Part of a small language model's weights: 491M tokens.
MLP neurons of a small language model. Each row is named by its layer, matrix (gate and up: input weights; down: output weights) and neuron, and shows model dimensions 96-191. Each number is 128 + 24 x the weight over its row's rms, rounded and kept within 0 to 255. A neuron's up and down rows have the sign that makes its largest values positive.
After each neuron's rows, "fires before" lists the tokens most often just after its 100 highest values on Wikipedia text that the model never trained on. A number after a token or word is its count.

L6.gate120 [126 106 129 140 124  94  77 167  95 132 106  81 114 131 132 130 104 148  94  78 148 140 103 111 115 173 121  99 125 112 140  96 138 155 145 139 153 128 116 137 146 124 118 102 167 139 142 154 125 112 117 143 119 134 120 118 148  95 128 100 125  97 121  75 110 134 119 114 137  92 108 109 132 114 171 149 157 135 111 172 127 172 101 159 131  82 128  96  98 104 183 125 146 176 123 122]
L6.up120 [133 108 153 108 138 140 108 150 115  87  77 108  98  85 168 108 136 138 128  74 129 140 122 137 159 115 131 144 141 194 138 145 155 115  89 135 175 140 107 124 114  89 156 126 151 175 133 103 154 119 126 163 104 137 122 149 112 106 134 113  74 110 102 161 130 113 106 106 133 137  89 154 127 160 120 163 100 143 120 133 109 100 118 122  95 181 138 156 143 155 150 151 127 165 115 142]
L6.down120 [139 131 129  99 134 103 128 113 109 108 134  98 144 141 147 125 139 153 104 153 111 139  90 134 138 127 160 134 118 117 100 148 154 165  92 133 163 119 109 112 125 127 164 164 136 134 130 130 143  98 157 132 102 141  96 126 131 119 144 138  96 118 133 109 111 100 116 109 142 157 112 159  97 127 150  90 110 112 145 141 144  95 137 133  94 151 128 165 141 152  99 131 136  92 136 156]
fires before: "s" 33, " |" 18, "\n" 9, "," 7, ":" 6, "." 5

L8.gate138 [180 124 173 143  77 112 143 149 127 151 163 124 141 114 127 150 131 145  87 127 103 118 168 125 100 106 122 129  95 101 180 143 144 145 106 115 145  97 109 124 118 104 133  95 155 153 105  91 165 114 133  89 140 127 117 141 173 130  98 106 111  80 159 135 152 132 142 117 132  97 118  58 157 113 130 158 120  92 128 131 121  99 119 128  96 159 146  96 118 139 153 100 135 127 121 124]
L8.up138 [155  73 148 130 137 147 114 113 176 122 138 142 180 155  99 142 116 135 115 124 136 154  96 182 131 118 165 113 116 136  77  88 151  96 171 103 117 169 112 117 140 120 122 116 107 136 133  89 126  95 115  83 136 152 144 131 164 142 138 121  92 131 111 163 131 137 150 127  89 118 136 149 137 147 191 128  87 124 117 149 118 134 117 146 116 102 104 120  94 107 152 180 122 126 107 123]
L8.down138 [106  91 117 122 111 143 136 165 147 151 101 124 139 130 107 125 127 132 171 138 141 122 152 116 158 115 163 125 121 132 124 156 151 142 125 109 117 110 157 122 138 135 111 139 137 141  75 156 152 160 138  94 138 174 217 120 137 161 124  73 121 150 163 141 126 143 100  97 159 147 130  93  79 108  91 121 140 139 107  84 114 149 138 149 130 128  98 116 138 165 130 107 125 130 152 101]
fires before: "\n" 16, "|" 14, "-" 14, "ic" 7, "ch" 7

L9.gate271 [138 108 133 110 120 168 135 100 113 113 169 145 113 134 130 144 147 129 122 109 114 150  93 146 113 139 148  91 131 100 180 104 138  91 148  85 132 142 131 133 156 137 134 114 115 183 149 121 126 127  97 113 129 125  50 136 140 151 137 151  87 130 165  70 149 119 178 126 128 126 113 115 112 106 137 151 155 144 138 135 126 108 127 141 171 124 149 127 108 111 108 123 148 161 133 129]
L9.up271 [117 119 117 135 130 180 144 135  87 131 157 144 114 135 134 172 138 163 132 139 107 114 119 118 120 127 156 125 126  90 149 152 129 136 138  75  75 158 118 124 116 142  92 143 153 176 145 165 122 157  98 107 126 131 109 119  92 149 171 173 112 167 142 159 121 128 134 101 123 134 106 167 129 119 147 128 136 142  69 142 141 132 131 100 138 134 144  88 129 106 111 140 136 174 132 120]
L9.down271 [137  88 118 115 144 127 142 106 124 127 131 141 181 121  82 164 144 121 134 147  79 148 132  80 123 139  94 115 114 159 142 152 153 128 128  72 126 105 159 153 150 156  86 153 131 105 140 124  77 133 144 122 108 157 149 103 128 123 125 125 124 189 172 148 145 134 105  97 119 160 129 131 107 130 143 109 126 136 113 144 156 119  95 145 113 105 118 105 114 143  39 179 107 132 128  98]
fires before: "\n" 77, "-" 16

L9.gate15 [121 137 126 130 128 128 113 154 132 161 181 125 117 123 114 169 111 165 118 128 118 158 165 132 100 130 124 115 103 131  97 151 140 118  80  91 135 133 125 158 130 121 131  86 148 111 117 106 123 143 115 111 158 134 111 120 126  80 117 156  90 110 139 133 117 128 154 159 126 128 147  96 138 122 144 137 114 133 114 137 135 130 118  89 136 191 154 159 116 111 115  76 108 132 165 148]
L9.up15 [127 121 134 151 142 118 118 164 121 110 125 133 101 165 109 139 157 177 107 147 138 140 131 145 100 135 165 103 147 143 101 134 132  98 141 105 141 133 119 147 176 117 136 151 121 134 107 129 118 151 126 104 147 138 164 186 127 124 193 127  77 173 139 148 157 163 153  76 103 129 106 121 162 100 144 108 142 130 117 120 127 139 120  96  97 162  88 167 193 146 147  88 100 155 125 134]
L9.down15 [117 155 103 111 138 135 140  76 173 140 144 124 159 134  98 154 165 105 109 115 135 101 139 139 140 104  80 144 130 128 104  93 105 173 123 158 104 143 126 136 118 169 156 141  83 145 117 132  96 102 122 124 133 126 143 114  99 155 146 123 132 171 155 147 134 129 159 134 148 118 140 119  71 129  92 106  90 116 116 104 177 109 111 147 150 129 111 105  89 151 147 157 137 170 106 103]
fires before: "|" 76, "s" 6, "t" 5, "\n" 4

L9.gate197 [145 156 127 141 100 160 151  76 147 150 149 115  97 125 123 154 112 112 177 101 141 117 123  99 121  86  99 114 113 111 143  97 110 100 188 119 146 163 162 145 143  87 136 111 161 128  88 151 105 110 126 118 108 123  99 104 132 116 117 157 118 124 147 120 138  99  96 161 106 143  93 107 100 114 165 150 135 114  80 140 130 163 128 133 116 142 196 105  99 135  90 119 178 122 133 142]
L9.up197 [ 94 124 143 119 107 150 133  96  97  95 127 105 108 147 162 105 133 121 114 108  98 132 163 141 133 113 123 158 120 150 107 185 137 120 131  75 126  84 145  87 134 103 147 111 142 140 116 131 166 132 127 114  76 147  88  83 124 160  72 136  99  89 135 108 141 125 142 116 101 148 130  92 145 142 128 144 130  53 147 117 139 127 127 117 158 148 108 143 120 144 129 141 138 152 130 110]
L9.down197 [106 131 106 194 152  77  87 157 132 149 138  87 126 131 124 112 165 131 134 154 134 128 110 106 121 151 135 133 148  74  84 117 127 146 144 133 157 119  94 168 121 167 131 144 142  88 132 116 128  92 129 136  92 144 112 118 100 141 166  93 151 117 148 139  79 126 138  89 139 124 126 174 138  84 137 106 141 138 125 132  77 130 152 104 129 158 115 133 129 119  92 108  76  80 139 120]
fires before: "." 15, "," 15, " in" 13, " of" 9, " and" 6, " at" 6

L6.gate383 [113 114 167 159 136 100 127  96 141 164 102 118 151 144 120 143 171 180  77 108 118  95 136 114 103 121 146 146 134 159 112 128 111 116 188 128 118 132 133 169 124 126 125 102  71 109 136 103 125 147 102 121 117 138 129 110 101 135 140 117 125  97 110 108 140 157 137 147 132 115 122 109 158 146 104 143 147  92 175 166 145 104 134  92 152 152 107 128 132 125 146 150  93 114 111 107]
L6.up383 [134 136 178 161 130  98 135 129 133 178  92 144 116 165 102 165 127 180 133  82 128 124 138 127  88 162 134 142 129 143 127 110 123 111 146 134 113 119 125 169 149 149 157 125 103  65 151 118 116 160 120 104 131  90 164 123 149 135 135  97 117 126 137 103 129 177 151 115 128 122 126 103 184 165 128 123 156 122 134 156 165 147 114 119  94 138  97 113 105 134 157 131 123 157 104 113]
L6.down383 [132  99 136 130  89 100 135 115 149 111 169 167 157 140 102 169 121 152 124 132  91 116 124 124 131 162 146 160 106 122 127  71 145 118 121 135  98 148 111 152 103 164 128 113 126 134 131 147  81 144 127 150 119 118 107 104 121 128 151 114 125 132 174 101 131 116  98 124 109 110 132 143 125 121 124 129 136 136 105 114 139 145 135 132 101  79 107 118 124 161   4 136 149 175 130 133]
fires before: "-" 88, "\n" 10

L6.gate4 [147 120 147 136 121  99 133  98 102 185 141 137 113 107 114 123 184 157  94 100 146 119 179 102 111 135 140  99 127 116 148  92 139 124 166 114 118 143 117 127 114 137 129 129 108  91 165 143 140 132  84 128 139 116 134 149 110 134 162 105 147  94 115 148 143 131 140 149 134 171 112 127 104 134 127 170 152 130 150 178 145 121 124 159 115 104 114 123 131  66 104 122 120 151 138  88]
L6.up4 [135 104 152 143 132  97 118  95 129 151 115 160 118 117 110 110 174 133  93  86 132 143 135 115 111 172 133 123 109  54 168 111 122 106 140  90 117 124 127 128 107 138 135 161 134 113 147 129 150 111 134 136 128 105 125 138 118  85 127  94 145  92 101 135 130 129 102 174 153 177 114  31 145 102 138 151 173 130 146 182 114  88 126 127 146 106 111 145 113  64  91 146 116  94 158 119]
L6.down4 [ 94 131 153 113  93 138 128 139 131 116 139 192 129 153 157  69 139 134 128 107 122 117 137 132 156 147 106 111 123 126 164 133 165 138 124  94 117 129 123 134 128 113 138 130 151 111 148 101 174 101 106 110 144 109 127 125 143 116 145 119 120  84  89 110 131 120 146 167 125 174 112 113 148 111 138 145 115 137 141 136 121 101 120 105  87 144 130 149 135  90   0 108 134 132 126 138]
fires before: "\n" 46, "-" 27

L2.gate252 [171 122 122 119 112 116 139  87 155 101 109  73 113 173 140 144 102 105  76 126 102 165  93 121 112  86 175 144 128 147 154 159 143 115 114  78 163 109 127 135 115  89 132 103 151 159 108 159 156 160 152 113 152 125  91 135 110 105  99 134 132  96 143 130 142 102  96 138 155  86 150  89 114 120 160 153 129 133 138 135 163  95 113 116 115 121 131 122 129 140 135 104 153  78 144 137]
L2.up252 [122 126 138 163 123 108 171 154 203 146 160 108 170 146 130 131 128 148 106 162 119 159 125 129 174 128 161 125 145 118 119 188 109 168 110  91 186 107 156 122 143 132 127 133 135 138 111 106 136 149 114 118 124 158 114 105 136 129 160 149  94 108 141 133 128 119 119 141 144 159 140 140 106 126 162 129 107  97 159 119 105 135 137 149 144 107 101 159 136 123 120 144 136 156 111 127]
L2.down252 [115 123  77 122 148 123 185 144 149 167 103 100 144 172 142 122 124 155 139 126 175 151 130 156 118 127 154 153 111 146 101 127  70 112 174 112 147 121 102 101 111 150 117 116 153 147 114 115 134 108 109 111 124 125 131 127 166 143 111 111 124 101 145 142 118 141  83 113 111 165 163 166 144 106 126 105  86 161 128 116 145 159 110 124 155  86 107 150 172 152  31  92 176 142 126  83]
fires before: "\n" 21, "et" 15, "il" 7, "S" 6, "-" 6, "o" 5

L9.gate391 [152 127 118 137 112 119 119  95 125 148 129 147  99 123 145 156 154 122  84  94 165 105 118 103  88 148 101  91 134 109 176 123 119 125 159 113 150 149 130 124 133  73 158 129 131  96 170 118 156  83  90  99 151 118 123 130 125 141 161 138  88  87 153 115 172 142 164 172 155 175 143 104 121 109 131 124 164 116 155 166 122 102 139 146 166 145 114 103 151 110 116 132 117  92  98 117]
L9.up391 [141 149 107 150 138 132 156 128  92 144 148 181  85  99 152 155 114 163 136 111 144  91 139  83 106 159 122  93  97 138 150  83 150 148 109 152  96 140 103 102 114 110 132 115 150  97 152 113 124 101 110  85 136 138 160 140 108 140 174 133  96  83 131 113 134 134 138 174 142 198  89 120 126 148 116 165 150 130 148 153 121  77 139 146 122 143 145 127 139 102 102 124 123 117  98  98]
L9.down391 [126 146 127 123 124 132 132 141 123 135 132 186 107 134 136 138 112 148 126 124 127 122 124 106 115 144 117 122 118 132 128 133 137 135 111 147 114 130 123 124 117 136 140 126 116 127 126 116 122 110 112 112 123 124 139 148 129 128 146 120 118 111 138 127 132 129 149 135 131 178 113 118 136 154 124 138 132 130 130 134 127 102 144 134 122 152 130 131 140 117   0 117 132 126 125 106]
fires before: "\n" 69, "-" 20

L6.gate44 [120 109 116 122 123 124 109 150 145 131 138  85 155 104 143 169 170 108  96 131 140 124 168  96 148 142  81 120 161 131 167 116 140 122 112 119  86  84 126 101 142  96  90 105 127 103 130 147 159 132 137 106 138 146 166 135 149 166 154 134 161  91 116 140 121 140 141 125 118 127 145 127 104  91 182 114 125 126 148 149 150  88 160 143  95 131 141  84 148 130 122 128 156 157 101 102]
L6.up44 [126 128 117 184 105 142  90 133  69 141 113 117 131 150 109 133 146 125 144 139 148 110 175 113 156 154 116 142  93 107 121 103 114 116 155 108 131 146 108 147 109 127 137 113 110 109 141 123 126 128 152 104 195 160 124 118  70 134 146 108 119 127 124 141 139 161 126 148 108 177 109 113 126 145 185 128  79 116  93 143 110 126 137 116 150 136 111 114 171 131 110 159 151  99  90 153]
L6.down44 [ 98  91 145 130  82 102 153 120 118 122 142 141 126 144 140 118 115 156 155 121 122 114 123 112  91 110 111 129 121 113 107 134 114 113 125 113 139 173 127 128 157 133 142 129 148 120 148 138  92 129 137 114 164 128 142  67 129 131 150 102  91 125 158 100 160 132 148 144  98 154 136 130 133 146 164 162 133 139 137  72 108  74 177 121 131 137 140 135 170 148 101 155 130 111 148  93]
fires before: "\n" 58, "-" 12, "e" 6, " Saint" 5, "re" 5